config = dict(
    n_layer=11,
    d_model=160,
    n_head=2,
    n_kv_head=2,
    head_dim=64,
    d_mlp=640,
    vocab_size=13208,
    activation='gelu',
    norm='layernorm',
    norm_place='pre',
    norm_eps=1e-05,
    positions='rope',
    rope_base=42500.0,
    rope_fraction=0.25,
    qk_norm=True,
    attn_scale=0.125,
    bias='all',
    tie_embeddings=False,
    parallel_block=True,
    extras=['capped logits'],
    init='normal',
    init_std_qkv=0.0327,
    init_std_o=0.0,
    init_std_up=0.0327,
    init_std_down=0.0,
    optimizer='muon_variant',
    lr=0.019,
    lr_mult_qkv=0.4,
    lr_mult_up=0.827,
    lr_mult_down=2.0,
    beta1=0.93,
    lr_head=0.0362,
    grad_clip=2.0,
    warmup_steps=0,
    schedule='cos',
    final_lr_fraction=0.1,
    batch_tokens=65536,
    seq_len=384,
    doc_mask=True,
    train_tokens=383800000,
    steps=5857,
    dataset='wikipedia_en',
)
MLP neurons of a small language model. Each row is named by its layer, matrix (up: input weights) and neuron, and shows model dimensions 64-127. Each number is 128 + 32 x the weight over its row's rms, rounded and kept within 0 to 255.
Before each neuron's rows, "fires on" lists the tokens most often at its 100 highest values on Wikipedia text that the model never trained on.

fires on: " of", " at", " from"
L4.up54 [141 130 110 159  57  74 182  84 111 113 129 129  83 163 128 161 136 198 139 121 130  84 121  91 148  75 120 183 116 135 133 124 153 157 143 108 153 107 101  55 148  98 118 167  71 159 148 153 145 127 161  66 127 172 139 183 108  96 119 211  64 150 132 139]

fires on: " of", "1", "3", "0", " other"
L4.up254 [113 112 116 146 147 121 150 161 179  85 101 105 158 100 109 170 153 114 142 128 145 103 102  77 153 152 162 182  61  94  98 141 210  78  84 138 105 172  69 139 121 166  65 168  74  95 133 186 129 133 134 161 150 115  79 151  91 128 124 127  83 130  54  83]

fires on: " –", " released", " from", " Label", "–", ":"
L4.up307 [111  63 143 108 106  94 132 138 143 126  79 174 121 105 126 122 120 191 123 141 123 143 154 119 128 131 108 132  73 149 100  87 158 102 130  89 149 112 133 224  72 145 171 145 159 135 118 190 141 175 152 136  91 111 102 112 134 156 201 116 132 110 188 135]

fires on: "ly", " well", "ally"
L4.up638 [ 32 129 125 121  67  60 139  97 135 116  99 117 156 127 112 175 107 110  81  84  90 134 126 130 193 161 126  99 100 151 143  91 130 110  87 156 130 149 106 133 123 173 123 173 105 123 163 182 125 134 159 106 178  80 181 182 138 150 116 122  98  64 140  67]

fires on: ".", " is", ",", " was", ")", " has"
L6.up29 [158 104 148  95 144  99  62 111 101 129 131 112 112  93 123 135 101 166  64 155 192  73 134 116 105 153 190 113  99  86 136 110 171 106 130 115 121 171 198 148 141 137 157 130 164 152 119 125 118  72  79 133 193 121 114 137 108 120 138 125  92 106 116 159]

fires on: " of", " as", "-", "est", " that"
L6.up50 [116 130 129 171 105 127 111 130 107 105  50 133 216 171 161 138 128 140 144  95 139 192  86 155 140  91 103 124  85 102 149 117 155 143  77 112 171 151  94 113 152 168 132 124 137  75 143 131  81 100 152 120  93 140  88 159  95 143 114 131  92 153 193  93]

fires on: " ", "-", " Preceded", "|---|---|---|---|---|---|"
L4.up35 [129 134 136 132 171 100 124 117  52 143 100 112 130  96  99 104  73 145 124 105  81  99 142 103 110 148 117 135 122 173 116 111 124 108 167 181 149 152 114 165 156 121  27 143 149 110 136  57 123 130 110 184 160 176  54 110 160 172  61 123 130 164 125 150]

fires on: " a", ".", " son", " name", " the"
L6.up282 [156 106  98 129 175 131 112 118 160 202 126 116 129 141  94 117 136 144 134 133  97  86 124 140 185 177 118 131 164  89 121 114 117 124 139  99 196 157 120 130 168 131 116 113 144 134 133 146 124  90 150 179 164 112  82 105  71 171 120 135 113 111 157  72]

fires on: " other", " of", "ic", " from"
L4.up498 [146 139 135 185 130  78 156 110  89 121  95 159 167  87  90  98 149 172 143 143 105 121 193 123 133 187 140 136  72 151 102  99 144  86 120 165 133 136  50 129 131 120 105 148 167 113 108 137 106 151 131 155 146 108  69 162 116 165 135  93 115  77 174  73]

fires on: ".", ","
L6.up268 [123  61 183  94  50 114 110 117 108 158 111 115  41  86  69 162 147 163 119 178 162 121 105 148 103 138 169 125 145 114  98 104 112 124  91 121 139 134  49 117 145 130 126 126 193 143  80 139 112  79 145 146 127  87  58 127  72 132 105 130 102  94  97 182]

fires on: ",", ";", " and"
L6.up297 [183 131 122 148  62 116 109 114 104 154 111 108 128 121 185 137  72 135 202  81 144 148 151  71 114  71 108 157 115 128 139  37 150 182  83 187 162 120  98 108 140  94 148 206  87  97 110 121 128 158 145 149 142 130 147 121 156 120 116 172 103 123 107 109]

fires on: ":", "-", " Oil", ",", " album", " work"
L5.up421 [108 141 149 134 129 118 154 157 175 130 113 113 185 198 123 152  51 157 174  98  54 158 149 142  97 143  91 119 130 134 102 100  97 153 130 185 132 122 166 154 158  90 126 157 176 175 143  77 119 145 128 167  83 155 105 156 198 157 121 113  64 177 127 154]

fires on: "-", ".", " was", " is"
L6.up425 [169 128  82 186  91 127 166 147  58 140  68 123 163 178  77 174 148 112 157  85 153 150 165 113 195 179 145 181 143 132 120 125 183  94 138 161 166 162  90 152 206  98 105 130  92 113  92 144 154  71 113 148 124 169 132 100 105 123 143 206 132 138  96 118]

fires on: ",", " and", "),", " of"
L6.up145 [121 137 142 184 132 111 135  89  80 130 120  40 168  73 151  78 128 115  90  72 156 135 135  82 159  98 146 140 134 111 132 124 171  98 119 154 123  65 188 118  84 131 150 200  83 134 207 137 106 115 141 130 146 144 137 178 114 150  95 149 105 158  88  94]

fires on: " of", " |", " ", " was", " from"
L5.up260 [137  86 132 110 127 114  65  84  82 124 154  88 115 104 101 166 149 136 108 165 140 137 127 159 142 109  73 146 154 132 132 161 127  95 138 161  97 135  80 143 119 164 185 169 133  93 121 185 129 158 144  83 129 146 132 151 123 139 100 152 136 187  91 117]

fires on: ".", "/", "^{", "-", "O"
L4.up156 [ 91 178 160 179 107 127  80 142  81 128  82 151 109 138 164 159 123  94 156 102 129 146  96 133 119 128 126 124 105 100  99 112 104  76 161 156 137 150 138 136 123  96 156 160 140 138  84 134 179  76 162 150 149 139 121 112 101 108 111 160 143 151  95 154]

fires on: "'s", " 18", " Apps", " UTC", " 17", "-"
L4.up93 [152  81 134 118 136  99 128 116 152 149 116 135 117 173 116 190 153 130 161 108  97 136 100 165 149 122 157 178  99 155 168 116 150 126 151 124 125  94  59 124  95 133 174  91 124 121 121 106 159 163 127 166  97 129 149 167 109  92 118 162 168 138  70 149]

fires on: "B", ".", "ab", "G"
L6.up483 [121 117 139  63 210  52 134 140 123 111  99 213 115 123 117 165 141 117 128 108 147 101 142 128 156 178  96 104 123 139  94  90 127  99 157 183  89  75 156 173 142 111 139 120 224 119 128 122 104 147 147 127 142  65 105  93  78 168 107 144 141 129 192  55]

fires on: ".", " m"
L6.up5 [124 124 135 148 119  94 102 100 135 151 137  91 105  66 122  58 106 122 152 104 138  85 152 141 155  89 133 155  96  97 171  47 147 151 145  76 103 130 134 124 157 123 118  47 140 128 142  94  69 153 142 222 161 159 141 141  86 177 176 147 150 143 148 152]

fires on: ","
L5.up193 [163 111 121 174 104 132 184 167 126 158 138  64 139  84 112  85  21  61 157 175 162 118  91 154 153 174 165 155 152 129 108 157 100 124 148 128 111  86 127 137 133 135 173 148 198 127  98  49 115 138  92 116  78 127 134 127 143 112 142 101  96  88 126 144]

fires on: "-", "ranger", "aman"
L2.up561 [106 233 113 111 127 154 214 172 102 126 142 171 111 181 159 117  86 152  51 127 154 106 201 112 167  85 102 118 115 157 168 162 133  88 128 158 133 131 148 131  73 135 172  96 153 119 111 159 106 153  91 103  90 181  98 122 111 113 127 127 145 157 104 180]

fires on: " of", " rel", " \"", " tra", " van"
L5.up546 [146 180 110 116 122 105 121  82  94 109 157 118  82 149 129 150 132 162 147 198 125 128 158 121 174  70 139 120 144 165 101  86 138 195 105 140 128 133 117 134 121 101 122 181 137 157 123 166 179  83  94  84 133 140 107 136  82 138  97 147 123  89 125 120]

fires on: " the", " \"", " a", " number", "–"
L6.up392 [161 141 160  83 143 130 131 160 131 161  37 110 122 104 154 147 118  82 186 146 176 110  57 124 181 139  53  59 109 120 156  59 178 191 135 163 117 160  77 119 104 129 105 123 174 102 146 130 134 153 103 176 117 129 132 108 139 188 168 101 127 136 152 151]

fires on: ".", "\n", "\"."
L5.up373 [163 124 106  99 108 172 114  94 121 111 114 127 117 103 114  69 147 133  85  86 103 125 149 121 142 164 143  84 100 127 159 142 129 161 143 147  67  74 148  91 182 123 195  93 101 143 120 167 135 148 134 150 167 103 131 115 139 110  23 136 128 142  98 129]

fires on: "-", "'", "===", "ch"
L2.up30 [104  86 132 127 145  61 179 124 142 117 132 158 120 104 107 149 153 126 119 146 164 107 148 158 187 153 178 117 143 126 179 135 161 137 131 109 114  95 113 119 101 171 126 121 127 145 109  88 129 157 107  51 115 135 136 147  87  92 156 115  48 115  49  95]

fires on: ":", "0", "end", "\n", "):", " Ar"
L5.up51 [159 125 165 151  75 160 145 138 147  76 176 172 153  44  93 161  92 104 132  94 130 114 127 169 176 130 132 144 109 126 153 131  94 115 133 163 134 142 132 103 132 193  82  98 100 137  72  78 105  95 113 106  83 135 157 123  85 151 159  77  92  92 144 181]

fires on: "-", "am", "om", " and"
L5.up67 [141 125 120 142 110 201 185 159 102 177 127 126 152 119 171 117 111  70 128 154 129 129 144 117 136 190 114 109  93 115 108 155  63 103  90  86 109 103 178 113 131  97 112 100 120  92 113  99 133 145 128 144 123 155 144 140  98 103 112  73 101 144 147 117]

fires on: "–", " "
L6.up402 [139 118 158 108 152  53 161 116 141 120  22 129  95 143 111 116  80 140 119 132 145  99  94 122 140 112  89 151 148 140 107 115 111 152 160 161 127 121 148 171 168 142 130  86 130 188 105  81 114 191 145 186 170 115  70 160 117  94 156 110 157 144 118 171]

fires on: " |"
L4.up579 [120  76 109 140 157 117 134 108 106 142 137 107 154 186 162 189 143 119 103  86  99 123 100 151 132 117 100 121 118 162 139 105 132 127 112 117 148 164 131 162 134 139 112 166 106 149 116 200 157 157  88 115 168 138 188  97 115 110 149 154 186 170 136  82]

fires on: ",", " and", " that", " film", " |", " or"
L6.up611 [136 145 133 166 147 123 142 161 172 174 136 171 162  88 119 125  73 174 178 157  94 160 121 199 115 154 133 161 128 126 129 119 123 127 182 125 170 101 159 199 132 124 152  84 153 146 177 116 139 110 110 130 118  69 166 123 154 155 125 154 131 105  83 182]

fires on: "th", "-", "st", " February"
L6.up528 [157 139 131 142 130 114 100 164 101 105 112 135 129 128 125 204 163 105 162 144 129 150 142 157  98 140 178  63  85  78 181 105 171 114 114 131  71 113 131 150 112  87 171 205  91 122  97 121  95 180 124 165 129 104  53  95 131 126  71 148 186 163 135  93]

fires on: " and", ";", ","
L5.up168 [113 128 115 168 136 115 123 154  98 129 102  91 143 126 145 156 104 135  81 106  93 191 109 126 163 129 117 109 165 148 125 165 113 154 126 100  72 131 189 146 180 149 184 183 172 118 114 180 145 135 109 128 175 144 163 147 146 120 113 164 135 136 163 136]

fires on: "%", "-", " income", " of"
L5.up93 [113 125 125 143 154 127  84 101 107  93 117 130 220  90 168 139 144 174 102 125 151  88  73 149 143 111 136 154 161 123 114  82 166 105 163 154 135  83 104  90 100 108 116 123 166 135 139 189  61 129 155  87 128 128 121 155  82 144 130 149  62 144 115 115]

fires on: ".", "==", " ==", "a", "me"
L6.up281 [112 115 128 102  84 142 131 163 165 188 118  82 100 119 113  61 188 126 138 160 102  94 132 133 119 124  79 145 145 152 136  66 148 195 176 112  86 170 113 124 144 119  82 176 175 167 109 118  78 138 139 109  75 106 112 139 140 153 149  73 137 139 125 150]

fires on: " of", " is", "ric", "\n", " named", "igg"
L2.up438 [220 137 208 153 118 139 148 191  98 145 109 104 152 123 143  97  92 130 111  88  83 106 122  77 110 142 169  90 104 186  66 135  86 124 136 160 105 130 139  88 172  96  95 122 166 148 181 140 103 120  54 101 192  99  99 110 145 122 130 194 138 105 125  66]

fires on: "-"
L5.up252 [170 120 108 113 147 197 107 115 105 146  59 145  64 113 101 149 121 153 150  91 160 163 145 104 130 165 126 128 149 120  98 181 176  94 154 163 131 162 140 105 124 109 148 157 140  79 123 113  77  82 186 117 125 139  85  94 162 135 110 169 105 127 148 176]

fires on: " |", ",", " -", " (", " –"
L6.up540 [ 76 129 115  65 146 133 130 195  94  50 168 117 138 152 162 118 133 149  64 115 171 151  77 107  95  88 141 103 103 132 172 113 156  98 122 143 143 123 140 158 133  92 154 146 109 137 143 163 139 121 132 101 153 184 130  56 107 118 128 112 141 141 137 162]

fires on: " |", " now", " instead", " by", "ib", " Preceded"
L4.up178 [166 106 110 152 145  53  84 129 105 106 135 131 141 126  72  73 100 187 150 141 132 125 135 165  88 192 177 161 138 135 115  49 165  82 107  59 168 120 170 186 114 149 110 106 142 119 134 169 151 174 126 104 120 149 148 142  79 137 147 115 195 128  98 121]

fires on: " and", " is", ",", "'s", " &", " were"
L6.up586 [115 109 104 138  91 165 125 138 113  96 146  93 159 139 142 152 107 167 111  82  95 120 113 109 137 115 202 133 137 153  74 141 163 148 151 132  94 113 115  75 183 147 114 172 127  73 130 123 159  59 125  71  84 151 118 175  69  91 173 218 142 145 113 114]

fires on: ",", " and", " &", " Le", " the", "-"
L6.up587 [184 110 119 134 121  20 121 166 151 163 139 131 157 145 135 106  80  73 144 113  94 141 115 136 124 119 100 129  93 129 169 121  96 185 187 115  98 104 174  80 142 154 153 157 155 115 134 148 134 103 156 108 101 126 130 141 153 197 184 175 132 133  90 158]

fires on: " comp", " has", " Vol", "'ve", " had", "ob"
L2.up55 [108  74  92 136 107  95 108 113 126 117 139 122  25 131 147 197  93  80 150 104 143 132 170 139 135 134 110 130  70 204 139 140 167 116  88 170 105  66 122 128  97 136 192 138 113  93 114  92 148 170 141 140 174 163 105 167 173 116 123 118 134 123 143  93]

fires on: "-", " |", " (", "|", ":", "\n"
L5.up354 [ 79 136 103  99 140  97 122 166 119  94 168 123 119 160 151 172 160 136  85 112  51 177  99 120 169 108 153 141 173 134 111 132 179 151 146 131 133 122 124 101 234 110 127 114  83 140  80 133  86 118 144  58 128 156 150  76  96 137  88 129  97 148 108  96]

fires on: " and", " to", ",", " is"
L4.up98 [105 119  93 164 139 115 133 125 101 123 125  76 151 125 163 175 141 101  35 132  93 108 120  41  99 123 180  65 103 164 125 112 147 137 107 198 131 107 161 142 126 138 148 210 173 182 141 126 128 145  96 112 145 166  74 113 142 111 118  93 128 106  88 131]

fires on: " the", " a", " first", "-"
L6.up229 [162  71 178 101 127 126 127 151 164 165 169 138 134 130 171 103 119 142 108 117 130 166 106 144 141 157  89 169 112 111 111 118 161 106 170 118 198 151 107  74 133 158 130 117 104  94 114 166 138 150 124 132 124 127 137 122  76 174 165 122 126 108 129 114]

fires on: " of", "up", "im", "oph", "en", " made"
L2.up100 [ 63 160  99  99 151 129 120 136 115 126 137 103 132 255 116 175 169 142 124 121 146 105 115 117 148  68 184  96 124 121 170 133 167 173 114  88 132 112 146 107  60 103 105 148 109 148 170 195 156 160 134 134 141 120 114 168 121 140  74 182 113 118 130 150]

fires on: ".", "\n", "\".", " |"
L5.up303 [ 98  68 127  65 131 146 100 156 180 100 136  97 112  90 119 176 117 202 132  92 119 157 102 105 104 172 105 167 142 139 196 139 157 140 136 127 115 123 132 102 180  64 210 149 103  89 145  93 153 114 129 155 175 138 119 159 101  97  56  90 132 140 126 171]

fires on: "\n", ",", ":", " income", ".", " small"
L4.up173 [179 146 157  92  90 102  97 151 189 150 164 102 163 108  80 156  71 117 100 134 119 152 203 164  83 156 174 126 133 148 156 162 141 156 119 138 110  88 182 139 160 136 151 109 141 116 120 107 154 120 183 125 125  72 108 194  73 111 109 118 110 135 127 158]

fires on: ".", " is", ",", ").", " also"
L6.up279 [136  90 132 109  92 108 140 162 140 131 137 214 139 146 137  96  79 147  84  52 145 114 107 189 109 120 148 115  90 139 176 144 163 136 148 124 140 142 179 154 167  97  89 112 143 119 134 160 131  85  59  79 168  95 110 164  54 104 144 127 115  94 131 214]

fires on: " time", " to", " married", " so", " served", " over"
L4.up295 [ 86 143 130 163 171 120  77 148 114 127 115 129  93 109  64  74 106 100  96 117 148 156 163  77 179 179 165 120 139  82  97 167  52  78 167 102  59 168 111  72  94 155 139 134 163 176 123 102 136 102 151 120 146 182 196 112  85 129 125 176 146 148 150 142]

fires on: " of", ")", "age", "ves", " Municipality"
L2.up403 [181 109 146 138 108 111  84 152 124  97 139 109 118  92 134 173 175 102 114 140 165 135  79 102 139 124 105 130 106 111 123 145 111  34 188 143 123 169 159 114  96 144 106 137 136 107 120  93  86 140 151 109 115 134 107 163  98 131 144 112 109 157 169 128]

fires on: " |", " Party"
L4.up494 [ 93 100 117 112 124  72  99 152 119 120 161 123 148 112 128 130 139 120  74  64 105 177  42 159 136 141 118  83 157 121  96 153 107  92 147 132 139 133  62 139 153 164 174 177 142 112 104 185 130  78 132  83 185  85 167 109 102 108 123 132 130 119 174 115]

fires on: " |", " Preceded", " had", ":", " for", " al"
L5.up403 [121 125 189 224 121  53  99 127 156 185  77 113 135 108 210 123  83 201 126 221 113 122 105 101  86 126  85  92 112 169 109 154 146 119 137 141 160 147 136 141 136 128 128  77 183 110 173 113  67 121 113 138 116 111 213 147 108 131 119 118 125 126 149 116]

fires on: "'s", "-", "'", "val"
L2.up263 [ 78 102  93 138 146  57 139 152 156 131 122 146  90 174 114 172 159 128 111 158 101 122 128 153  93 168 139 204 222 162 157 147 142 103 141 113 138 111 125  84 147 154 154 109 103 124 109 121 150 127 156 113  41 131 127 179  91 140 145 128 127 143  66 160]

fires on: " of", ",", " time", " over"
L4.up431 [184  92 102 136 114 135 156 123 123 101  85  92 118 148  73 107 118 165 129 184 147 148 149 117 106 117 166 107  63 126 117 135 127 111  78 134 127 135 145 193 105  58  99 154 176 147 196 143 119 147 162 123 203 146 152 146 133 163  89 149 148 148  61 122]

fires on: ",", "i", " family", " series", " comp", "en"
L5.up491 [161 133 143 116 137 197 108 113 151 107 168 148 210 160 156 152  93 157  73 142 114 102  96 178  95 137 174 190 133  66 185 131 190 121  65 162 116  86 143 177 113 107  60 133 130 106 112 124  83 139 105 138  79  78  77  90 140 124 115 147 163  97  98 119]

fires on: ".", "\"."
L5.up364 [118 113  55  94  75 184 119  90 106 145  85 112 127  67 109  64 141 171 111 189 104 130 171  72 104 133 166  97 120 124 143 171 161 133 105 191 103 136 161 111 164 151 181 116 126 110 129 133 105 143  94 182 133 123 144 133 100 132  42  99  75 136  86 194]

fires on: "==", " ==", "===", "|---|---|---|---|---|---|", " better"
L2.up150 [141 162 122 153 135  90 162 100 171 130 163 162 122  84 152 116 191 130  93 150  89 156 158 104 115 140 201 162  90 103 165  32 176 147 111 182  98 163 112 131 102 163 102 141 157 127 114  96  84 116 147 121 102 131 117 182 217 116 161 110  74 121  92 163]

fires on: ":", "',", " :", "):"
L4.up13 [ 91 118 134 172 104 112 108 124 159 109 101 106 145 134  90 124  76  96 128 165 107 147 117 172 143 134  85 142 167  72 154 162 210 131 119 163 188 155 168 137  99 143 115 141 120  93 134 119 114  96 158 172 137 135  98 127 166 191 158 118 103 108  69 178]

fires on: " and", ",", " Company", " to", " Jr", "com"
L6.up321 [115 160 187 122 109  95  84 137 124 125 157 112 189 121 136 178 160 129 138  99 137  99  90 111  86 111 123 130  83  94  95 108 130 192 136 138 109 102 100  76 154 157  92 193 116 138 101  98 183 110  72 110 102 203 177 120 172  94 129 167 147 149 125  86]

fires on: " to", " be", " |", "ru", "v", " not"
L5.up460 [116 139 100 103  69 213 118 114  58 144 138 176 112 129 133 144 124 122 182 118 169 136 138 128 108 132 172 155 187 107 137 104 132 152 144 148 182 186 151 130 124 126 115  64 195 160 159 174 157 182 114 125 130 106  74 139 103 140 152 119  56 144  92 145]

fires on: " of", "\n", " song", "d", ":", "-"
L4.up272 [122 190 125 160 139  80 164 141 116 147 145 163 124  73 106 117 113 129 111  99 106 124 194 208 155 128 131 107  93 143 170 150  90 137  82 164 158  63  90 150 126  74 148 141 124 115  78  94 133 103 136 112  94 149 148 143 142 155 156  94 126 125 151 154]

fires on: "or", "'t", " Best", " 1", "ely"
L2.up128 [129 200 107 141  84 151 149 124 144 138  67 166  89  97 116 123 130 138 106 102  88  78 128  78 134 160 146 131 124  92 157 172 143 137 106 153 109  96 117 126 135 174 176 145 126 114 137 130 134 129 185 151 139  95 191 125  88 151  76 103 110 139 100  70]

fires on: " to", " and", "ry", " killing"
L6.up186 [111  68 105 125 111 177 118  80  55 128 131  61 118 183 159 174 155 133 156 108  94 106  93  94 159  89 174  87 178 156  70 143 150 170  96 107  32  79 136 100 124 108  93 136 178 143 119 142 147 127  87 168  58  84 152 146 166 127 123 128 112 110 170 112]

fires on: " born", " of", "\n", ",", " :", ":"
L4.up540 [140 119 185 153  67 136 114 184  85 114  95 135  88 132 117 114  81 109 154 128 137  92 152 140 170  92 131 119 153 123 140 197 122 151 104 138 165 158 107 105  52 164  65  97 171  96 135 133 135 152 156  69 128 185 103 157 159 146 160  89  84  82 184 164]

fires on: "-", "–", " and", "/"
L6.up543 [134 129 180 118 100 111 115  67 139 213  95 133 119 163  97 170 128  90 111 141  67 147 124 157 133 126 148 149 167 135 118 127 147 135 129 142 104 136 101 129  64 109 103 163 109 154 140  35  79 188 196 185 118 138 109 117 176 122 137 148 132 156 155 153]

fires on: ",", "\n", " in"
L6.up477 [144 102 164 132 162 108 124 157  89 137  65 132 137  87 140 103 133 140  65 142 108 144 137 159 145 148 100 101 152 143 122  93 133 186 105 150 115 187 127 171  84 146 103  73 173 140 120  99 105 113  86 126  95 149 116  68 101 131 157 118  68 112 137 157]

fires on: ","
L5.up213 [203  99 141 128 142 152 117 107 114 116 114 111 153 107  99 123  94 169  85 232 126 182  86 124 105 113 166 111 127 134 106 141 141  74 109 139  97 139 148 151 135 162 109 144 192 126  93 111 130 136 135 151  93  97 151 128 124 153 142 164 168 109 118 150]

fires on: " of", " in", "\n", " on"
L5.up196 [121 168 155 102  94 119 135 150  74 125  99 116 103 147 106  98 139  78 158  72 134 150  62  61 139 115 186 141 149 109  75 153 142  59 129 152 120 161 165 165 138 152  91 103 107 188 121 117 113 139 151 104 171 133 149 109 123 184 144 194 123 145 121 108]

fires on: "-", " part", "al", "ro", "A"
L2.up17 [134 125  84 163 159 154 153 142 151 160 107 133 121  93  93 146 143 151 145 133 144 151 135 114 156  99  93 117 133  86 138 194 138 130 133 158 128 112 149 153 111 101 136 139  80 125 141  93 191 136  73 222  98  78 116 154 142 198  76 125 117 115 148 138]

fires on: "–", "res", "ign", "oc"
L5.up396 [107  97 108  75  99  94 144 101 108 145  87 200 132 123 169 147 108 161 164 142 171  62  81  82 180  89 112 100 100  83 134 132 152 184 131 130 115 153  58 154 116 118 176 172 150 183 135 163 167 169 105 139 149 121  95 115 137 131 116 124 110 139 186 132]

fires on: "|", " |", " Preceded", "ological", ":"
L4.up206 [133 162 107 162  94 162 128 115 133 133  97 154 135  82 143 121  95 150  83 145 144 105 131  84  75 108  96 136 111 121 136  85 120 140 163 181  78  78 182 151 122 103  96  60 159  71 169  97 142 130  58 211 125 174 128 140 144 130 114 123  94 138  91 178]

fires on: ".", "\n", "\".", ")."
L5.up529 [167 128  62 102 148 164 121 113 149 103 117 110 126 150  89 110 154 137  96 129  58  98 153  91 207 140 163 115 139 187 148 202 119 187 115 169  74 119 144 111 192 123 176  70 123 105 106 105 160 171 107 163  85  99 156 141 170 124  61 113 116  97 122 110]

fires on: " had", " t", " has", " ent", " trans"
L2.up301 [139 128  98 146 129 135  89 150 106  99  89 194  99 141 160 210 123 143 101 149 104 166  96 131 132 137 155  35 101 101 153 111 131  91 137 157 209 121 125 107 125 128 141 166 116 169 135  49 107 150 145 167  97 216  76 136 151 124 151 155 102 121 153  75]

fires on: " as", " a", " one", " American", ",", " the"
L5.up65 [101 131 144  91 133 149 175 136 162 136 144 144 153  97 112 144 119 153  93  24 140 156  65 120 124 122 166 173 129  61 139 119 145  74 154  75 128 106 156 142 111 117 135 136 118  84 151 133 132 158  97 128 149 164  91 134 109 163 123 111  99 164 129 139]

fires on: ",", " and", "ly", "t"
L4.up625 [106 141 145 127 170 143  71 137 118 214 118 101 144  94  87 199 111 118  81  70  62 136  89 108 158 107 159 147 115 124 163 110 122 163  71 105 156 107 111 126  89 131  62 134 133  78 168 137 126 138 136 141 132 147  90 176  86 144 131 160  73 132 136  97]

fires on: " |", " 2", " 1", "id", " the", " 3"
L6.up602 [101  88 122 176 101  89 184 114  94 116 104 156 108 155 140 120 163 149 164 151 121 124 112 144 120 114 168 103 115 131 123 100 180 145  69 144 133 118 138 143 139 143 110 104 139 149  90 195 130 140  66 180 101  87 133  97 127 190 144 178  85 101 108 130]

fires on: ":", " or", " and", ".", " to", " under"
L6.up210 [101 103 141 153 126 152  86 103 130 212  81  71 157 145 134 141 159 105 206 126 123 150 101 159  79 124 156 122 158 136 100 133 140 152 102 175 117 113 154  92  91  77 130 165 163 122 119  69 165 154 113  92  75 143 101  89  75 167 111 127 100 142 161 169]

fires on: " She", " she", " arrival"
L5.up314 [113 142 140 108  63  96 130  88 157 163 109 122 129 213  80 153 143 152 139 109 134 109 149  69  91 144 134  89 186  67 124 128 115 157  95 134 130  95 130 168 183 121 164 164 176 134  93 137 126 141  68 175  54 102 141 154 114 164 135 145 161 110  99 146]

fires on: ".", "\n", "\"."
L5.up2 [161 133  83  79  85 188 101  99 133 150  96 189 141 112 104 145 168 146 101 128 120  97 152 120 159 125 144  92 106 146 145 144 180 126 167 179 102  93 171 147 174 104 126  84 126 145 128 135 124 190 145 177 124  84 124  75 143 127  84 160  97 116  40 146]

fires on: "-", " f", " m"
L6.up444 [ 96 147 120 143 124 124 152 161  80 184 123  72 199 131 115  91 124  95 151 140 134 139 173 136 177 172 168 110  50  99 172 101 140 102 152 110 182 209 153 151 164  45 100 151  57 134 128  73 166 172  99 181  68 184  82 143 140 194 168 145 125 155  94 125]